config = dict(
    n_layer=10,
    d_model=320,
    n_head=5,
    n_kv_head=5,
    head_dim=64,
    d_mlp=832,
    vocab_size=12466,
    activation='swiglu',
    norm='rmsnorm',
    norm_place='pre',
    norm_eps=1e-06,
    positions='rope',
    rope_base=10000.0,
    rope_fraction=1.0,
    qk_norm=False,
    attn_scale=0.125,
    bias='none',
    tie_embeddings=False,
    parallel_block=False,
    init='normal',
    init_std_qkv=0.0288,
    init_std_o=0.0358,
    init_std_up=0.0412,
    init_std_down=0.0412,
    optimizer='muon_variant',
    lr=0.0063,
    beta1=0.95,
    weight_decay=0.0,
    lr_head=0.00411,
    grad_clip=0.5,
    warmup_steps=200,
    schedule='wsd',
    decay_fraction=1.0,
    decay_shape='linear',
    final_lr_fraction=0.05,
    batch_tokens=32768,
    seq_len=256,
    doc_mask=True,
    train_tokens=449300000,
    steps=13712,
    dataset='wikipedia_en',
)
MLP neurons of a small language model. Each row is named by its layer, matrix (gate and up: input weights; down: output weights) and neuron, and shows model dimensions 80-175. Each number is 128 + 32 x the weight over its row's rms, rounded and kept within 0 to 255. A neuron's up and down rows have the sign that makes its largest values positive.
Before each neuron's rows, "fires on" lists the tokens most often at its 100 highest values on Wikipedia text that the model never trained on. A number after a token or word is its count.

fires on: " |" 90, "|" 6
L3.gate328 [104 111 169  72 146 192 169 130 137 126 128 142 138 172 104 121 146 178 137  87 113 139  75 116 107 104  87 197 142 143 108 121 135 165 113 165 101 138 176 166 153 154 146 108 129 144 124 146 146 103 162 172 130 134 163 146  87 136 119  33 153 167 130 116 152 132 115  93 195  84 100  62 169 137 117 125  86 122 134  72 139 105 103  82  93 130 149 105 159  88 165 167  96  92 140  82]
L3.up328 [ 94  92 149 127 208 221 146 179 110 188 125 157 108 121 191 110 146 117 127 131  89 120 124 178 125 119 117 162 122 186  84 117 134 206 126 156 135 130 122 171 107  55 141 134  91 109 155 120 137  73 170 193 130 142 126 123 189 131 166  66 109  94 107 128 118 157 123 107 133 102 106 144 130 182 114 159  97 110  98 187 177 111  93 130 141 134 126 128 136 134 138 162  74 117 107 141]
L3.down328 [115 141 141 135 158 171 143 179 122 179 108 122 118  74 151 138 126 160  78  93 126  99 102 133 109 142 140 173  89 127  96 174  66 151  93 108 136 171 150 158 149 153  82  97 114 120 155  95  88 203 171 186  97 104  72 137 186 127 117  65  90 110 177 170 146  90 116  36 111 140 157  76 110 144 162 142  84 162  66 140 149 142 118  95 202 117  74 117 161 177  73 115 186 119  67 131]

fires on: " |" 25, " " 23, "i" 19, " by" 4, " as" 4, " She" 4
L3.gate44 [128 133 124 179 175 127 142 117 164 150 158  80 214 117 170 113 155 143 152  65 170  95 136 138 167 117  96  78 154 156 150 120 125  92  77  77 162 132 138 126 189 124 143 124 120 117 158 135 132  61 116 106 132 135 102 123 139 164 103 110  85 137  87 140 114 155 145 130 155 169 142 187 105  79 180 109  72 130 113 105 152 110 146  89  91 117 112 135 139 185 119  82 102 185  97  98]
L3.up44 [ 98 145 122 120 113 121 119  78 173 143  95  73 133 167 165 193 117  68 119 176  67 135  79 104 124 128 103 106 141 100 113  99 139 100 114 125 122 168 163 101 159 119  67 109 145  84  78 117 109 155 128 155 132  95 114  72 184 157 175 109 125 140  61 107  90 121 132  85 133 144 127 197 144 123 110  77 152 139 122 113 142 152  98 107 144  84  66 185 140  86 101 104 140 155 159 123]
L3.down44 [129 138 143 138 176 116 114 151 110 121 102  54 117 162 126 113 115  71 147 121 160 164 120 151 106 142  65 131 115 108 132 144 109 183  84 137 131 139 149 114 139 130 139 171 124 173 136 152 120 146 155 107 136 117 166  36 192 126 126  91 106 115 121 168 133 123 165 108 135 132 100 192 127 127 136 136 116 113  96 180 136  86  94 126 141 117 164 163 155  89 115 137 217  74 143 172]

fires on: " for" 45, " " 8, " St" 7, " without" 6, "." 5
L7.gate727 [150 100 122 116 155 155 150 116 131  83 124 180 123 118 127 131 123 154 134 131 115  81  99 134 112  93 161 111 202  39 152 157 115 106 160 125 175 120 152 130 155 116 162  61 102 103  43 178 101 151 195 101 118  85 182 135 138  99 151 144  93 174 139 156 117 172 161  96 119  84 221 136 194 189  88  94 100  88 130 128  85  92 132 129 135  41 137 151 112 153 143 140  89 137 156  80]
L7.up727 [125  98 131 114 181 145 160 152  96 104  86 139 114 119 103  82 128  83  88 187 141 107 141 125 134 157 103 113  88 131 183 166 129 112  89 165 129  88  64 144 190 109 130 122 106 141 118 133  97 153 118 180 147 110  77  93 139 147  98 138 190 177  74 134  81 128 136 109 116 119  90 111 157 113 111 157 139 132 147 109 149 121 152 151 108  97 198 146 146 150 155 121 121 156 124 104]
L7.down727 [ 79 119 128  99 126 106 118  89  96 161 118 148  98  72  75 170 113 154  85 136  85 130 140 141  83 100 107  85  83 212  97  94 107 135  68 152 133 145  98 118 139 101 216 177  77 115 130 157 100 122 108 108 152  74 180 233 111 158 175  77 138  98 135 139 145 132 118 141  76 190 137 145 111 167  89  90 119 141 133  80 178 133 115 145  89 148 117 118 135 177 141 124 179 118 133 123]

fires on: " to" 34, " and" 23, " be" 12, "," 4
L7.gate12 [105 127 142 110 141 105  73  21 141  95 149 157 108 146 113 114  86 123 125 170 137 102 132 120  79 144 119 107 131 103  67 143 126 111 110 126 135 171  93 144 125 130 189  78 157 156  68 125 121 162  78 109 173 133 160  82 183 124 203 185  96 167 119 146 120 156 128 142 124 131 190 191 117 112  75  80 164  90 143 148  63 100 125  99 145 147 100 164 123 130 129 158 105 101 149 132]
L7.up12 [118 131 103 118 127 136 126 120  99 121 104 148 112  75 140 118 121 133 164 131 163 104 161  84  89  98 148 102 192 157 114 156 127  82 171 139  96 133 150 157 107 160  36 171 118 119 135  86 108 127 148 133  90 146 160 147 130 133 130 146 126  61 129  94 125 118 175  87 164 108 134 156 159 135 188 119 154  92 166 105  86 177 114 113 118 110 115 117 136 190 102 149 143 103 171  67]
L7.down12 [ 70 131 105 128 153 118 140 138 153 135 133 140  91 126  86  94 115 107  54 137 124 107 129 151 127  89 120 138 137 124 171 103 146 136 110 168 125 156 149 137  94 151  99 179  55  84 162 170 133  66 148 149 139 166 105 108 127 151 212 130 160  99 122 134 147 169 161 178 136 118 170 147 146 143 118  62 113  89 136  89 186 123 139 118 117 143 143 133  64 146 101 104 209  97 178  99]

fires on: "ensis" 11, "ella" 10, "bi" 10, "ana" 9, "atus" 8, "ina" 7
L3.gate655 [100 120 133  82 137  66 148 128 104  95 119 109 161 173 103 112 159 132 198  88 117  79 103 103 108 155 102  85 183 120 157  80 128 176 124  79 103  85 167 168 170  63 125 180  97 129 126 117 101 112  85  45 157 136 103 131 172 114 180  73 116 111 103 123 138 113 124  97  89 145  79 118 109 173 134 131 103  66 144 126 140  93 153 114 142 128  72  79 102 174 156 167 144 150 150 155]
L3.up655 [141 142 104 129  87 137 110 195 126  56 189 134  80 136 101 176 122 142 113 164 178 147  76 123 131 112 185 148 105 119 111 125  57 149 131 140 128 109 101 165 162 117 136 168 159 150 115 130 186  58 118  84 162 131 145 150 135 134 114 160 118 102  94 138 125 151 135 141 128 168 118 173 103 118 185 116 110  94 129 103 120 152 179  97 130 101  87 118  78 132 118 175 114 136 106 126]
L3.down655 [ 59 168 139  71 128 113 130 177 107 172 110 128 141  51 163 172 131 133 147 110 139  99 171  84 169 126 152 140 100 170 173 128  90 137 134  80  81 108 117  76 118 115 113  85 102 126  85 142  92  89 130 105 150 156  87 112  84 155 101 133 156   0 148 147 113  78 180 128 115 149 167 148  99 193 110 143 128 125 107 115 124 182 142 174 132  83 100 124 119 195  96 113 167 114 206 125]

fires on: " " 24, "-" 12, "00" 6, " (#" 6, " to" 5
L6.gate515 [144 112  85  64 138 159 167 141 116 128 112 178 115 134 153 151 186  97 118 105 116 193 116 126 126  80 177 141 152 120 131 135  83 171 143  92 111 171  86 127 114 114 137 121 170 125  82 106 190  94 107 141 124 104 193  55 166 118 165 127 184 126 140 111 128 139 164 135 139 146 109 133 169 148 135 182  66 152  85 171  83 155 141  93 111  70 124 163 139 102  75 130 149 167 140 145]
L6.up515 [ 92 128 105 138 176 148 142 138 170 105 145 146 117 143 142 134 118  97 186  93 117 187 104 163 119 100 139 136 146 123 108 112 138  84 144  89 135 154 101  75 160  82 116 132 155 210  63 114  85 140  92 118 102 132 154 153  93 135 134  97 141 142 152 127 131 163 161 104 149 119 177  99 198 112 121 176 163 101 183 136  92 181 135 111 127 118 179 117 131 164 164 102 140  81 182 118]
L6.down515 [146 155 141 138 160 101 139 132 127  78 139  98 112 122 148  95 138 142 126  35 164 108 122 157 180  93 114 101 206  36 150 110 118 108 116 151 169  96 109 112 140 164 177 148 203 177 180  63 189 145 122 120 129 147 103  38  83 112 144 124 139 139  64 164 103 160 153  92 161 118 128 124 175  87 190 162 169 102 152 120 143 152 146 138  63 108  92 121 123 118 141 132  92 153 129  99]

fires on: "," 49, "." 11, " |" 10, " and" 6
L6.gate828 [123 117 145 125 140  92  92  97 112 148 144 131 114 137  86 104 118 144 125 122 186 142 193 138 113 179 151 106 104 169 103  82 155 130  87 130 110  86 150 181 117 132 148 127 111 109  94 147 118 135 129 119 134  88 143  79 135 127  92 155 125 105 137 128 128 110 161 122 103 112 103  99  80 133 174 103 120 123 140 149 133 121 138 115 185 139 103 168 116 121 160 149 110  89 147 173]
L6.up828 [124 121 137 163 123  83 115 124 169 133 117  70 134 106 114  95 108 176 133 156  83 133 197 150 161 144 135 162 126 141  99 152 128 137 112 124 117 121 144 117 157 105  65 109 131 174 100 120 140 152 120  77 101  79 175 138 150 181 126 122 167 117 123 102 116 144 144 110 197  91 116 141 160 119 170 133  74  82 175 101 155 117 118 166 165 106 109  67 135 178 108  73  92 186  91 120]
L6.down828 [ 81 116  83  92 112  92 157 106  62 161 151 121  96 115 150 128 121 131 119 173 170 143 144 127 138  90 126 149 165 111 133  82 168 120 104 166 100 143 139 135 145 121 125 134 160  94 142 124  73 132 138  99 122 166  94 122 115 190 153 105 118 103 189 146  80 140  48 153 151 114 103 124 161 198 159 146 157 123 125 105 120 135 149 125 148 143 120 151 156 146  74 154 100 168 185 121]

fires on: "," 75, " to" 6, " in" 5
L6.gate124 [123 110  39 110 164  96 118 138 109 128 119 144 131  91  88 142 179  92 151 165 129 125 107 102  97 118 108 132 142  89 110 138 113  89 117  65 156 149 107 153 169 183  83  98 150 159 159  97 132 184 121 120 157 151 103 154 118 136 177  95 114 103 164 160 131 120  86 121 141 142 133 164 104 116  77  67 121 155 115 115 154  65 155 103 105  92 134 145 133 131  79  95 120  99 151 145]
L6.up124 [100 180 101 132 134 141 189 217 140 121 120 177  98 154 110  71 143  91  71 144 101 113 105 126 144 146 118  97 205  53 147 112 105 130 151 109 100  96 145 112 171 149  85  75 122 180  65 138 121 156 144 150 127  72 135 114 175  90 159  85 168  84 103 128 123 126 100 143 123 179 156 117  76 147 150  95 137 113  89 116 129 175 106 102 134  75 154  79 180  97 122 103 157 108 120 113]
L6.down124 [110 125  73  91 115 191 141 146  71 100 106 138 158 145  78  87 146 126  76 127 100  66 172 108 134  80 128 105 152 119 170 126 190 101 125 116 148 130 146 136 127 156 115 102 144 140 159 177 134 130 125  92 132  81  67 103 134 166 157 152 171 124 121 106 101 155 171 127 133 100 122 146 162 167  91  57  92  99 149  72 129 102 166 157 106 176 101  92 128 146 112 123 255 161 128 135]

fires on: ":" 41, " " 17, "-" 8, "′" 8, "." 6, " +" 4
L7.gate31 [ 49 118 115 155 102 145 146 156 168 132 163 145 137 130 117 133 180  98 169 106 184 138  84 171 123 120  99  68 119 108 156 101 178 117 138 126 193 159 107 115 141 100 106 137 104 125 113 160 124 144 158 150 110  97  94 112 100 130 114 160 148 155 120 105  64 175 158 135 161  87  68 150   8  76  97 168  89 135 128 134  98  98 131 115 175 114 121  79 129 146 142 182  74 138 107 118]
L7.up31 [121 177 113 133 125 131 101  80 126  72 155 141 149 134 146  96 124 109 129 131 151 150 151 153 133 122 111 123 184 135 128 133 131 117 162 119  96 145 140 107 176 156 115 159 131 177 118 136 138 111 169 113 120 127 161 147 167  72  87  95 113 175  94 145  51 171 130 111  82 124  95 145 162 194 146 165  44 147 100  34  64 135 123 148 139 140 131 143 102 131 131  37  98 162 162 155]
L7.down31 [145 146  75 134  94 142 150 127 122 127 110  83 148 128  90 148 172  97 113 129 150 139 150  70 183  69 124 126 116 116 112  62 154  74  79 181 151  90 187 127 128 150 154  62 133 135 191  94 163  96 109 100 108 142 125  67  50 180 178 141 128 101 137 161 117  59 126 105 141 118 115 132 112  83  72 188 155  86 110 140 128 127 158 126 185 120 107 125 149 180  89 107  34 121 161 102]

fires on: "\n\n" 32, " =\n\n" 25, "\n" 8, "==\n" 5
L3.gate809 [139 108 140 128 115 123  98 162 130  85 144 112  98 106 104 121 119 112  81 208  86 161 109 116  84 128  60  92 128 104 136 118  90 110 171 169  94 153   9 122 148 161  86 133 132 112 145 168 157 190 119 159 173 166 163 187 102  80 124  69 104 127 133 115 112  88 152 138 137 134 137  86 205 132 143 152  90 112 111 147 147  64 140 118  64 111  77 104 171 151 155 125 114 136 163 133]
L3.up809 [ 93  68 146  98 142 192 116 132 187 111 138  98 115 119 148 143 140 153 105 175 129 149  86 131  82 110 116 139 104 111 139 150 115 163 111  65 116 127  56 177 186 109 108 152 163 104 129  97 169 191 161 126 147 161 107 117 140 106 122  73 145 112 110  63 140 121 145 120  96 115 127 143 126 122 108 167  96 101  90 167 171 114 120 135 183 122  84 154 182 164 110 199 107 130 128 156]
L3.down809 [161 122 138 119 107  75  97 138 127  86 106 113 114 136 162  93 123  86 136 159 106 146 136  97 122 123 102 147 144 107 111 177 103  74 157 145 119 122 112 147 178 122 149  73 134 129 160 168  84 158 133 128 188 125  89 106 170  93 127  31 140  93 194 137 144 155 152 132 124 140 124 172 137 106 108  93 118 192 120 146 109 112 106  95 109 163 125 142 148 155 150 115 202 105 120 112]

fires on: " as" 41, " |" 12, " of" 7, "." 5, " Sw" 4, "n" 4
L7.gate132 [124 145 111 163 112 135 116 124 114 139 109 146 139 125 200 102  85 151 138 102 102 118  84 135 129 151 141 120 115 119 140 120 200  72  79 173 142 136 141 125 119  92 136 120  90 103 164  68  83 121 121 105 190  89 110  98 106 180  73  98  67 137 180 116 117 152  97 107 125  85 119  96 159  87 221 115  72 141  96 160 103 132 154 106 105  97  66 129 165 199 196 146  48 141 142 149]
L7.up132 [ 75 122 160 161  72 129 119  90 142 142 176 144 102  78 183 122  95 100  90 178 135 123 111 121 108 201 149 138 202 132 130 147 155 120  74 114  89 178  89 128 123 167 118 137 128 127 102 154 128 116 121 127 161 128 142 114 110 137 113 170  95 161 148 126 195 140  78 217 127 126 109 117 162 113 184  76 108 160  31 127 139 157 100  87 123 121 123 179 155 124  97 135 185 163 141 191]
L7.down132 [ 86 106 182 119 140 156 100 165 158 122 102  85 143  88 158 142 124 140 141 129  60 181 132 144 114 116  98 116 174 154 174 136  65  59 130 110 110 104 128 133 146 182 123 107 131 165 157  65  74 214 114 147 157 143 148 103 163 123 157 106 114 140 136 115 105 115 123 168 103 136 208 116  96 123  96 127  81 117 130  99 114 112 118  85  89 159  67 138 148 137 172 160 255  72 151 165]

fires on: " the" 35, " |\n" 18, " |" 9, "'s" 6, "|" 4
L7.gate84 [119 124 156 119 126 159 106 168 189  90 179 137 143 159  77 113 213 141 129 141 145 106 187 112 130 150 124 167 112 130 111  94 129  84 175 140 183 122 141 187 141  71 144 155 117 136 145 105  70  90 136 117 124 171  85 213 123 109 112 109 162 145 124  86 106 153  79 166  88 123 145  95 144 148 198 131 148  93 199 128 126 143 101 128 153 152 118 110 103 151 140 116 135 101 123 133]
L7.up84 [116 144 107 132 125 151  55  90 156 125 180  85 130  94 109 191 161 160 148 145 116 115 140 128 136 123 133 112 110 222  85 119 107 182 170 102 139 160 117 156 185 121 184  93 113 155 180 179 145  56  88 121 157 128  80 123 135  91  83 136  99 109 137 134 128 108 104 144 149 108 106 155 118 124 140 103  41 124 122 158 155  93  96 120 133 120 128 144 159 133 160 130 208 136  92 120]
L7.down84 [151 111 146 103 127 163 117 109 120 107 104 110  91  33  89 145 190 116 135 105 146  95 150 118 154 167 149 144 116 149 163 114 150 186  99  85 188 107 151 139 150 147 194  94 101 137 120 103 162 196 129 140 134 134 109 139 157 156 167 148 144 150 108 152 125 165 136 100 150 100 131 101 149 142 129 102  82 112 133 142 144 145  71 135 192 109  86 140 142 153 113 120 184 167 112 121]

fires on: "aug" 25, "n" 8, "g" 7, "ot" 6, "f" 5, "t" 5
L3.gate433 [147 103 124 167  62 148 149 157  78 179 117  73 135 149  76 165 178 103 141 135  68 103 125 103 155 167 184 123  98 122 151 190  92 148 114 102  96 134 173 142 127 165  98 153 139 117 100 123 157 176 122 148 112 136 109 142 122  66 142 101 114 168  55 132  51 208 100 113  83 123 139 105 109 106 162 123 149 165 124 154 143  53 122  79  89  95  57 172 155 172 135 199  60 140 109 116]
L3.up433 [153 203 108 156 179 140 127 162 159 117 103  48 103 147 151 151 129 111 119 175 146  83 143  89 128 142 131 149 128 121 135 162 104 117 135 127  73 170 157  70 187 163  86 111 139 138 145 117  89  59  75 143 109 128 119 118 114  87 115  90 153 107 153 139 115  89 169 126 161 143 167 112  68 100  92 100 121 157 128 162 145 101 138 121 114 143 129 124  94 100 142 143 150 136  96 101]
L3.down433 [153  88  88 144  88 113 166 171 141 133 153  94 145  71 104 137  77 132 100 129 131 171 173  98 179 103 167  62 105 147 110 101 115  94 124 113 103 127  76 120 136 137 101  75 120  44 160 137 115 103 122 124 180 175 103 124 116 142 178 108  53  81 158 180 109 134 180 117 174  79 140  93 126  91 168 127 155 168  93 151 112 165 103  97 118 159 109  63  57 143 139 204 130 130 101 121]

fires on: " |" 25, " |\n" 12, " Lord" 6, "." 6, " out" 5, " fl" 4
L7.gate510 [133 139  63 140 153 131 195  70  68 102 151 128 146 101 115 126 144  80 106 140 101  86 191 106  85 155 137 114 111 151 123 124 143 146 112 123 137 115 133 163 102 142 150 123 144 148  92 118 158 142  59 121  87 154 100 113 164 159 162 142 106 167 145 112 120 150 128 128 102  95  45 112 136 129 105 151  90 196 104 209 211  78  76 125 175 169 145 111 130 156 119 146 136  76 122 104]
L7.up510 [130 144  96 138  80 137 116 173 132  79  89 176 137 179 179 121 196 129 100 115 108 141 115 112 105 124 130 118 139 126 118 143  89 145  92 116 145 151 121 146 117 168 120 212 137 125 189 103 150 163 104 153 123 139 148 118 162 154 113 133 138  87 131  82 105 144 133 143 163 145  90  72 137  77 104 100 140 156 111 143 115  99  93 120  72 151 153  90 111 165 154  72  52 105 114 184]
L7.down510 [121  96  93 123 147 130 112 120 131 115  87 111 105 129 189 179  83 101 157 104 128 133 171 121 186 132 160 143 153 105 133 183 144 194 165  78 107 171 119 164 134  97 159 146 202 128 162  77  83 112 127 147 172 128 160  34 165  99 145 125  99 116 112 112 147 102 128 108 117  98 201 103 168 125 139 132 140 141 136 145 161 155 155 109  57 125  84 113 145 127 129  97 238 121 115  85]

fires on: "." 14, "enia" 13, "ella" 13, "ia" 9, "ium" 6, "ina" 5
L6.gate52 [153 142 124 115 161  71 135 142 126 148 109  71 172 149  46  93  88  89 124 113 129  90 140 120 146  98 109 110 117  83 106 154 135 112 116 157  77 116  82 131 131 170 170  80 119 173 115 130 106 119 132 107 113  86 106 192  87  76  94  76 153  99 144  94 161 111  91 162 128  91 137 108  65 108 181 101  95  74 119 169 119 107 181 103 116 123 145  91 131 165 149 155 116 179 166 109]
L6.up52 [128  92 124 137 176 168 137 120 108 114 181 136  80 143 144 137 110 111  32 136 165 111 102  69  93 119 136  98 144  80 135 114  77 126 163  99 142  89 104 175 131  71 128 164 110 149 118 151 132 119 153  96  74  68 110 122 143 155 201  73 123 102 162  79 194 146 152 149 135 169 138 151 120  83 134 111 114 118 173 117 137 174 162 200 114 135 140 110 108 158 131 186 101 120 150 172]
L6.down52 [ 82 129 154  90 110 154 143 147 121 140 146 129 114 166 152 165 117 118  65 135 170 123  85  87 121 104 101 123  86  88 153 145 147 158 147 125 131 130 111 160 113 129 145 196 121 163  91 149 119  96 137  53 100  71 101  57 134 164 146 107 110 137  93 150 112 140 176 170 171 172 142 119 130 120  80 112 151 187 109 158 105 107 164 144  70 151 115 130  90 136 106 138 143 199 184 193]

fires on: " and" 45, "," 38, " or" 14
L7.gate794 [ 70 124 177 134 165  96 172 148 132 137 119 147 118 141 125  52 103 114 155 132 150 126 148  81 110 101 156 108 134 137  92 151 157 133 115 153 200 151 152 149 129  95  97 187  78 128 135  85 102 147 186 167 108 111  93 188 111 107 151 127  92 155 107  88 115  94 134 146 166 143 115 126  95  90 118 138 140 101 109 142 112 137 114  75 169 146 124 131 124 120 164 126 241 134 159 154]
L7.up794 [109 134 148  82 138 172 160 127  64 167 173 142 108 154 144 172 114 119  95  86 133 147 138 103  99 129  89 107  78 130 135 203 139 142 134  85 178 104 124 107 141 142 157 134  99 157  95 113 193 105 150 189 162  38 132 151 122 134 172  98 202  89 118 119 148 110 107 117  87 145 147 136 190  96 110 115 128 124  81 205  75  95 134 129 117 151 114 109 129 131  79 136  64 114 124 163]
L7.down794 [154 126 124 121 149 129  86 170 155 122 134 147 146 131 117  51 166 101 166 159 133 149 138  85 156  95 120 135 143 116 129  80 140  82  92 124  93 144 111 135 113 133 122 175 106  96 169 114  65  86 167 134 104 179 134 135 117  75 109 225 124 171 123 110  95 168 155 109 158  99 137 157  97 176 132 160 165 115 116 121 122 121 101 100 164 111 114 155 152 123 117 113 255 147 118 132]

fires on: ".\n\n" 54, "==\n" 15, "\n\n" 8, " =\n\n" 6, ").\n\n" 4, " ==\n" 4
L3.gate254 [150  68  78 106 100 107 124 133  81 118 154 129 124 147  78 113  90 121  71 118 122 142 135  91  40 149 162 114 102  98 108  60 117 120  68 127 117 136 101 145 133 137 179 112 115 128 123 135 124 137 174  88  96  87 167 121 142  57 148  58 123 109 110  78 186 147 174 113 151 147 122 126 116  99 120 190  64  99 137 113  82 116 140  46 110 153 174  83 134 176 161 110 173 119 105 103]
L3.up254 [137  97 164 120 106  97 160 132 167  82 131 124  51 136  88 136 133 106  78 151 153 185 116 109  66 181 148  85 148 149 137  91 153 145 126 160 101 115 134 148 101 130 110 170 145  93 143 147 123 127 125 171 114 162  55 206  56  97 170 104 157 120 194 140 147 122 104 174  99  91 105  97  87 153 105 102 101 116  72 117 152 175 102  61 108 150 125 117 114 123 161 126 132 174 125 133]
L3.down254 [129 147 148 183 100 115 131 136  79 116 124 123 110 129 174 156 164 123 107 127 132  68 124  94 117 105  98 138 183 113  90 108 124 117 147 122  96  97 130 130  69 133 129 117  88 115 159 120 158 131  81 111 159 124 181 210 105 113 179  58  91 165 165 118 123 118 103 137 140 136  78 134 147 154  52  94 152 191  97 118 104 123 153 183 107 187 134 142 117 123 159  83 255 156 113 101]

fires on: "." 50, "," 35
L7.gate431 [104 165  96  80 121 194 130  59  93  74  80 135 178 134 161 112  80 132  82 123 102 153 120 105 119 136 110 130 111 124  80 162  68 115 169 156 166 187 159 126  88 149  95 185 108 110 157 125 182 120  85 129 113 117 141 113 113  73 142 115 138 179 160 138  98 120 123 103 111 118 136 111 104 115 126 230 115 174  92 101 136  88 126 106 175 148 125 110 153 165 140 151  89 117 109 127]
L7.up431 [121 113 131  59 133 100  97  90 139 149 194  93 117 153 170 104 151 111 207  98 116 144  71 154  97 139 129  96 111 144 158 151  74 104 124 172 105  82 111 142  66 127 169 139  81 107 142 113 143 129 143 163 130  58 161  95  89 156 123  54 158 111  88  88 162 171  80 152 134 134 132 139 166 107 141 139 174 125  82 163 156 133 111 116  51 132  72 160 140 101 119 118 147 162 136 129]
L7.down431 [102 113 165 132 138 171 113  85 107 149 117 158 103  93 148 145 127  81 156 146 151  73 150 131 149 121 156 169 111 103 104 158 128  88 132 150 124  98 176  85 105 146 182 160 123 180  90 142 146 136 135 147 157 148 171 109 161 111 146 133  72 195 117 110 179  70 180 151 171  54 211 157 149 142 133 151 128  95 165 158 123 114 113 101  98 112  80 116  83 110 119 130 217 128 126 134]

fires on: " and" 21, " of" 19, " other" 9, ":" 7, "," 7
L6.gate299 [118  92 127 154  64 110 164 123 195 119  99 118 149  76  98 131 150 122 172 141 116 157 166 107  95 154  78  97 161 128  66 181 112 127 162 125 123 106 176 138 125 125 167 168 133 130  71 125 188 170 144 157  66 120 118 125 150  91 127 111  92 125 190 109 155 180 129 112 178 128  59 118 167  97 195 138  51 148  87 158  68  97 134 105 168 125 150 131 138 131  66 106 118 127  85  78]
L6.up299 [ 50 120 123 124 132  80  69 145  82 109 107 108 161 135 179 108 128  94 167 139 122 107  93 174 118 131 129 138  67 121 152 129 103  87 109 212  94 101 135 188  82 175  90  85  73 150 144 132 126 139 142 113 103 114 114 124  88 124  92 162 203 102  73  89 104 123 121 162  97 119  97  62 132 105 125 150 103 161 152  95  79 165  96 132  88 131 123 103  95 123 146 104 175 124 117  87]
L6.down299 [141  99  96 100 193 116  87 163 127 105 153 114  58 120 104 124  89  49 140 128  78  68 131  84 125 126 139 123 135 132 119  81 192 133  85 121 159 121 139 117  75 133 155  62 129 182 159  80  65 150 128 106 152 160 144 119 115 201 109 118 162 190 157  97 123 119 154 107 101 115 146  94 139 113 134 117 133 109 129  78 134 148 141 114 101 137  67 138 182 123 190  72 205 130 182 179]

fires on: " and" 63, " to" 12, "al" 5, " –" 4, "." 4
L6.gate135 [127 168 187 115 125 115 168  26 124 131 127  58 139 120 142 162 108 146 123 134 139 169 114 139  80 151 132  89  90 119  63  74 102  92  86  52 116 113 159 167 120 124 170 111  87  85 144 174 138 154 137 148 184 153 205 197 162 107 163 170 144 101 124 138 112 149 150  99 130 133 163 126 121 123 153 157 131 109  71 112 121 145 150 116 118 116  98 202 117 154 154 120 137  97 126 153]
L6.up135 [122 123 127 116 134 131  68 109 128 108 120  92  51 204 171 134 141 125 159 123 114 103 158 115 102 167 146 176 130 115 152 123 135  66 139 114 120 117  91 122 171 109 102 125 100  81  86 148  76 149 151 122 103  42 144 122 144  76 138 147 131  64 124 129 123 105 159  81 101 104 142 117 127 130 137 123 174  48 131  82  97 135 159 123 156  52 145 160 146 148 129 139 145 146 138 109]
L6.down135 [110 112 151 118  52 174 100 168 133  84  89 137 123 148 100 140 158 156 172  83 129  90 143 150 113 110 218 155 147 132 116 169 134 117 132 142 122 107  94 164 147 111 135 154 153 136 171  76  94 105 142 115  90 167  69  98 115  89 111 108 117 152 143 123 154 124 165 125 125  98 153 148 109 151  86 172 191 142 140  84  92  99 116 109 105 112 123 124 142  98 139 103 153 141 182  82]

fires on: "," 46, " with" 16, "." 14, " and" 6, ";" 5
L6.gate30 [128 125 108 116 158 144  90 103  99  80 143 127 132 112  55  57 169  84  60 120 137  88 160  99 197 180 112 149 135 115  74  85 132  99 100 161 169 121 135 205 158 125 159  61 156 117 111  81 141  73 100 150 150  71 129  88 127 118  32  93 211 105 124  96 114 112 145 118 154 138 129 114 116  39  58 100 130 131 149 107 148 129 156 127 109  94  80 168  78 184 107 112 122 128 153 188]
L6.up30 [157 125  92 166 154 131 115 136  83  98 127 142 148 128 114 100  68 101  65 152 164 168 206 111 181  76  81 168 127 194  94 151 110 117 176 115 139 193  90 133 112 108 109  71  98 115 128 160 133 117 143 151 140 109 154 105 148 170  96  97 173 134 135  93 162 124 129 134 131  98 132 112 101 124 158 183 128  54 130 113 154 152 112 125 111 149 148 136 153 202  69 143 118  95 127 229]
L6.down30 [ 87  94 115 130 166 155 169 144 115  86 151 188 109 105 149 100 159 134 153 142 150 119 188 103  90 143 131 123 124 182 114 103 111 143 116 121 160  99 182 130 120  85 115 108  93 102 130 114 153 167  81 143 155 130 138  91 146 123 123 127 148 128 124 107 137 116 118 215 158  69  62 109 131 154  96  94  78  64 115 161 145 157  86 107 159  80 121 134  74 105 121 115 255 170 108  72]

fires on: "g" 15, "c" 13, "0" 11, "m" 9, "n" 8, "ic" 5
L3.gate675 [152 106 145 156  46 154 147 188  76  95 115 133 103 106 130 164 143 120 158 178  97 153 134 166 145 130 141  94  58 166 151  74 115  93 156 110  84 116 176 106  75 140 124 149 118 113 209 111 108 149 139  83 173 166 182 105 128 119  64 159 114 171 169 151 103 143 164  61 118  96 214  63  88 127  97 142 142  78  96 172 103  73 129 120 119 130 144 137 172 148 142 147  87  95 123 140]
L3.up675 [152 159  85 169 146 133 138  95 143  73 124 116 135 150 122 127 115 116 121 139 110  17 104 183 134 156 141 146 120 148  99  76  93 108 130  99 118 137 132 166 107 175 117 125 139 137 119 115 182 139 160 172 110 107 116 156  81 169 100 162 112 114 109 122 122 161 145 181  79 102 165  91 137 171 122 105 124 186  35 144 174 123 112 150  83 207 147 119  88  93  98 138 147 127 102 131]
L3.down675 [ 94 146 126 127 173  79 110 108 146 162 164 101 148  49 112 101 115 146 102  92 156 111 111 122 103 118 132 151 154 115 112 142  89 160 175  75 100 123 157 125 181 174 109 143 137 134 136 165 189 106 134 118 132 174 105 138 168 159 164 142 118 163 101 114  68 188 155 164 120 148  60 130 153 121 179 133  94 136 144 186 139 132 101 132 121 110 172 169 110 176 110 126 148 210 138 118]